MLP neurons of a small language model. Each row is named by its layer, matrix (gate and up: input weights) and neuron, and shows model dimensions 64-255. Each number is 128 + 32 x the weight over its row's rms, rounded and kept within 0 to 255. Numbers have three digits each. A neuron's up and down rows have the sign that makes its largest values positive.
After each neuron's rows, "fires in" lists the words (lower case) most often at its 100 highest values on Wikipedia text that the model never trained on; "fires after" lists the tokens most often just before its 100 highest values on Wikipedia text that the model never trained on.

L3.gate101:121097152114151188165123098114122111081125167173094151131144122090126146124165143052099152129140128104173100123159087148114187125166141145076085142154150143081114100152141093169101043112117050107142148175118140096093127045184124136139150133075144084060129080099082081108132139169102123093110138090155123158138120099163155122197098137074096139162132127131060132096138154094102201161118173182129090100113111138106174138090096110162078194077119156067134171149067153130084125036149171090133143137156112173152110147086111115117127127094203151141123110112105151106135101113133143153
L3.up101:174072131156193124128129116117167108132129078091159139164143114147162156113067144119167188109140144069165109101134149180124084133140108088107207217116048130172077122164119143127122108163099173105135138151119148138180137181125160143103081120128123136143114119118130170197096121120141109122162121113118157150136151090126177118157168123155089110138114090216118186124128178123139097106135132161138159169124107070135125116181142122152181141161103147112186134121126170111117149144101117126139050155117145082081186020146102105101146089160128147153120145125183132093124156172155130050
fires in: "20", "21", "22", "19", "first", "end"
fires after: " |", "|", ":"

L8.gate151:179094146117114118081123104181144098137094189127068185159165097118154148128135085089108131151123124104128092157156197187093080126177167115059162115092127133178223125155140120120171145126142068180108122143147065176169164129168143136066156197133118175116151153138095106066100080120107134051087197133120085135097172101098165203112131157121097096128072113140182095140115135110063148128121118137139191154083172182147111137113121105144104177096145123139161136173106134108123126106172145138151088142101160102113127147093121091159081143122178069102106137080114139090094145198122138159
L8.up151:144092155088103165169133119136074140114109174150115081130168087108149159102153137142162131093162123129140078143158149155137071160166146160053094134173172150067117112093122108096135142165081095150102123120148116117131142124163083121120085150116148149136182176157156160098095118151060110090106155168137094143102162094108111117160140146140163158071158156149170101146137175084157173135088107088179089135104162206189104107156129131063155121139098097124158140098134116029136059170170142171162141137156170096155139116174135055135161154140155129138158122140176116135162117124115167181
fires in: "s", "officers"
fires after: "'", "r"

L8.gate377:119146147133130111174076121109180102115137117119101112131123117068156150078144104105138151141117199128172165126150122141125182128118077101111083140141216116078090160121116071085113080174142156077077103171154158198096130132105105132117182120086143114078183175110140082093080112080122118115076145113141120174134220126109133153088155124106129158162138130068108096163096156091123128074135112162125152145148170120099133133087110158135143140154120098098144111130112114167125097148162071165081113165146145155134162104102110108127122125148110141101178201103120062094111039121163161137
L8.up377:109118098152125177111130125136122092181093141143135101112096121123127225152152131113122183088173127167128154120102169131092102165102121130139133124172130091107145059122150118145085092084178113168147150133125104145124125085160168172161150118101132188106113110109084140107151144137196173087115162085162154133111113112109114131155167202080130158129125094173086139120147141136151131092142105110117092050105159165121196123053115090151114137152105125098166100164100099141162102074158118101130124150119125156187091099140165154088095135170181160161103100086156096105098164124164202082
fires in: "and", "as", "while", "among", "often", "then"
fires after: ",", ";", " the"

L2.gate547:170109130157165141106146134106162136141111122159140108068079185095152119147123138121135047113106085126187076113118156109113088104141114085180113133122059110126152159202112180120126098145158124141089163146166149146128120139147153157080101154119142139172138220173132082191210115190132170131179149164123117141100140089188105176141088181147115160178184091093085137058148199112085144109112091145120091137085102084125115122147135060143085141080112072097092133181131101168164126098102087129158168132100176125130135111114113119141091136173117123108116151210102018119132156111158151133
L2.up547:200101177080169108113111090126118074185089158099158167124086156166176149119112116105091144151103088102191167102106100110158148125152110186162116136141082171086073178098122164154143111160069111131065160151145117136150130105155196116126112119085137082146132177107140116184168106120096150124133046194154073115112172127114107100124181102082105117116130182161130096092089109179098221182087112120161125134157118108137120141132180098149163098122141147099092145196157147128177194115115143090141103132092112147163127094108108123152147132133136118109109101182142080080142109159110106115
fires in: "it", "italy", "its", "velutina", "italian"
fires after: ".", " f", "t", ",", "vel", " O"

L4.gate435:106147160154117120165116149190133164136097134102124139127126203126069111193112190165127183067130126138149127173137094141188170123125169157149071139168120088141087030112148094099141076100130194141106120183144145121080151096158151133121092133142117169111138162141076155122139185101167133147097137118139131106176149105123135140131144163112035202054172146169090161138141113109088156205081094130113143125158135108113124099164061163141133105078078121122124120204142132141166132125137095106158099089127159108122080162128089154090080159144153194108133117132137096126149144176095088101
L4.up435:102182105119117098061107122072106096141118155120140120192106146105099123106120121137167111175109144167131142185118123098103111135062132120162132120125103101121161141122156089154140069090170169163089137125120210098148087171165181143120065162133149142133196168152117165122168125124087108122123159085150100162170209112110115143133085158135114110077163118173222093130129146205175163146097110123151119165119119118063160107116095100165118218135114082129063172158144129117060135122131144150093122129068179110081158177117064124157042142126201099088169148128093138120114136123136127122
fires in: "it", "he", "its", "italy", "you", "his"
fires after: ".", "H"

L8.gate276:130129068091091098162123162151129124139099197125166078108132116078120122085122116205096131092121189104168114133173128153132100120145108109114137053150100135132159118108131142127155075173133155144134188119133132134116071090124158123131149151160144135202163104147130116081095156123073143178125134067143129157058103101119129147108092157179124099131118120098133139166131114086139153068146136131162105125154163136104150099118066142135148239168172145110168152178120154115119075118175127094125139051105113110140129104124107176160088101143156148123163196130126096152109100170124141106
L8.up276:112190140130125160138121142144144160082148164135179168205093109210165156114082055160137113104121096140109161107069150157110166126117092086137165155124119048111132089103106174099117143154173149161126100157182146124184148098071120149167145079115137152155193161125124130104114075113101123137093136082164143118119151086109151136117160119159145113163192087142146153132124136135158114175133098121090158162075135115107155107118110190112093123150169114106098098187139143078107188177121173120092125124148161149161186029095122213074092145180104085095184199156152091112140099140145142090
fires in: "s", "less", "its", "ve", "thing"
fires after: "'", " an", "th", "les", " It", "ca"

L6.gate232:083133128084121157104173096091111174130073104155158140127109073136096151104145095072130132120092164118195105152092130093141132105177130181137121112119115072098115134148120150144104108128113083138138084138159173090061088090146098168140067154134122106096111226121157118118099235052127179121186101118136101122151140091112173121147097133113122169173106117138131128134172089196093161088120142165113111133116153121158135099128123171136123088112149060123186110158154121117130079137118085156069193092155131093106169125117072145169137085121091139146133165152128103106149170130155144140
L6.up232:140138195098109141113152171083136162141155131137103093124157074175137167127107133160146162092140120110187124189126111180099141092129049135162130069165141084095125087194116146165118111099113091032117061076170069143108143107148108123135190200142123137122139131108125074175153157111118139145151144135120151119145124086129091093070096127078154116185149147136137131144096163092157153070093134153108118114131121081155116040136129137165144079136130195129172122110101109104093068154130088121119139141185109160076066061135112137144128071100116107103134079148155159168156193140078114171
fires in: "lab", "sweden", "media", "medical", "medicine", "live"
fires after: " m", "L", "w", " M", " L"

L11.gate107:132100087120123203122111129134171131119163179113136181145140087098176104140117090125137191142118122162098113133103135139088107126088122160098110148171128124097124154103146120175180102119137091161129141160133097121123132168069147090161191125154117157137138093153120214167095138088163108146121105087121179132089080040148118156120135107201152084096178077148148144083170117126148126166120134140136076128131108201082118127152148112154111138107110144157071157160132144058123099127139103109085113101120186104121078121183128132126019169079159170122157104146032107141128132199131138124
L11.up107:080106142112135092178123134154157159138153105126140094048132092106143188112109135154061128152059156135108153151083159098106164126087140129162167120116118086067141206135115191182110174127140108147089119172198094208069088136129150148120146141127095135181199102146135140137132092158150071156127123119135125172112145140083125136118183059193126161158078178110161099139129050083135079105159148106126082145115178141168135126080156147114146129134148115130057139187140124120131167124114108165124115146132116110132101128122112102140110117162151152183136081124118076158179167134116176124
fires in: "the", "retired", "while", "white"
fires after: " was", " re", " W", " is", ",", " became"

L2.gate395:141165150187110161153128138122116132121164130160082089148167160131137133134086148066114101096089104179116146164152076149147152138133137162104136144150159171163141096106116131099089084128106120101143095155092190020157115089123124124166035104201139118109100163185101112161146098102133163096129141149096120173085068113157145125110119109128144126179128104156099133116088154092177116101058129174140106159113107109094130045132076112076116145118113151156167165093146158120152195118158127135178170207155141142093128119145118137087128155168123125161169137090134108099212175169159163101
L2.up395:099104097088153098177122123126160088130130141049148077127120121115217127095060133114105177032130090122100144171075116135220154151113112148141115167132093128066132139095128111139117092083141088132131083211141109124090132084151121146182118106159120103122132183122178162148128189090162128155205101113097117131089070136122146157159135133120155128154165137119100157066134165117084115123098097103100101163150111123138110113162119114114182093085131112157139069057132135153126135087185147092093136152098135089098126103118114162163187150118149122154142095112133132190154104141114148121
fires in: "22", "21", "23", "18", "2003", "2022"
fires after: " |", "|", " May", " January", " February"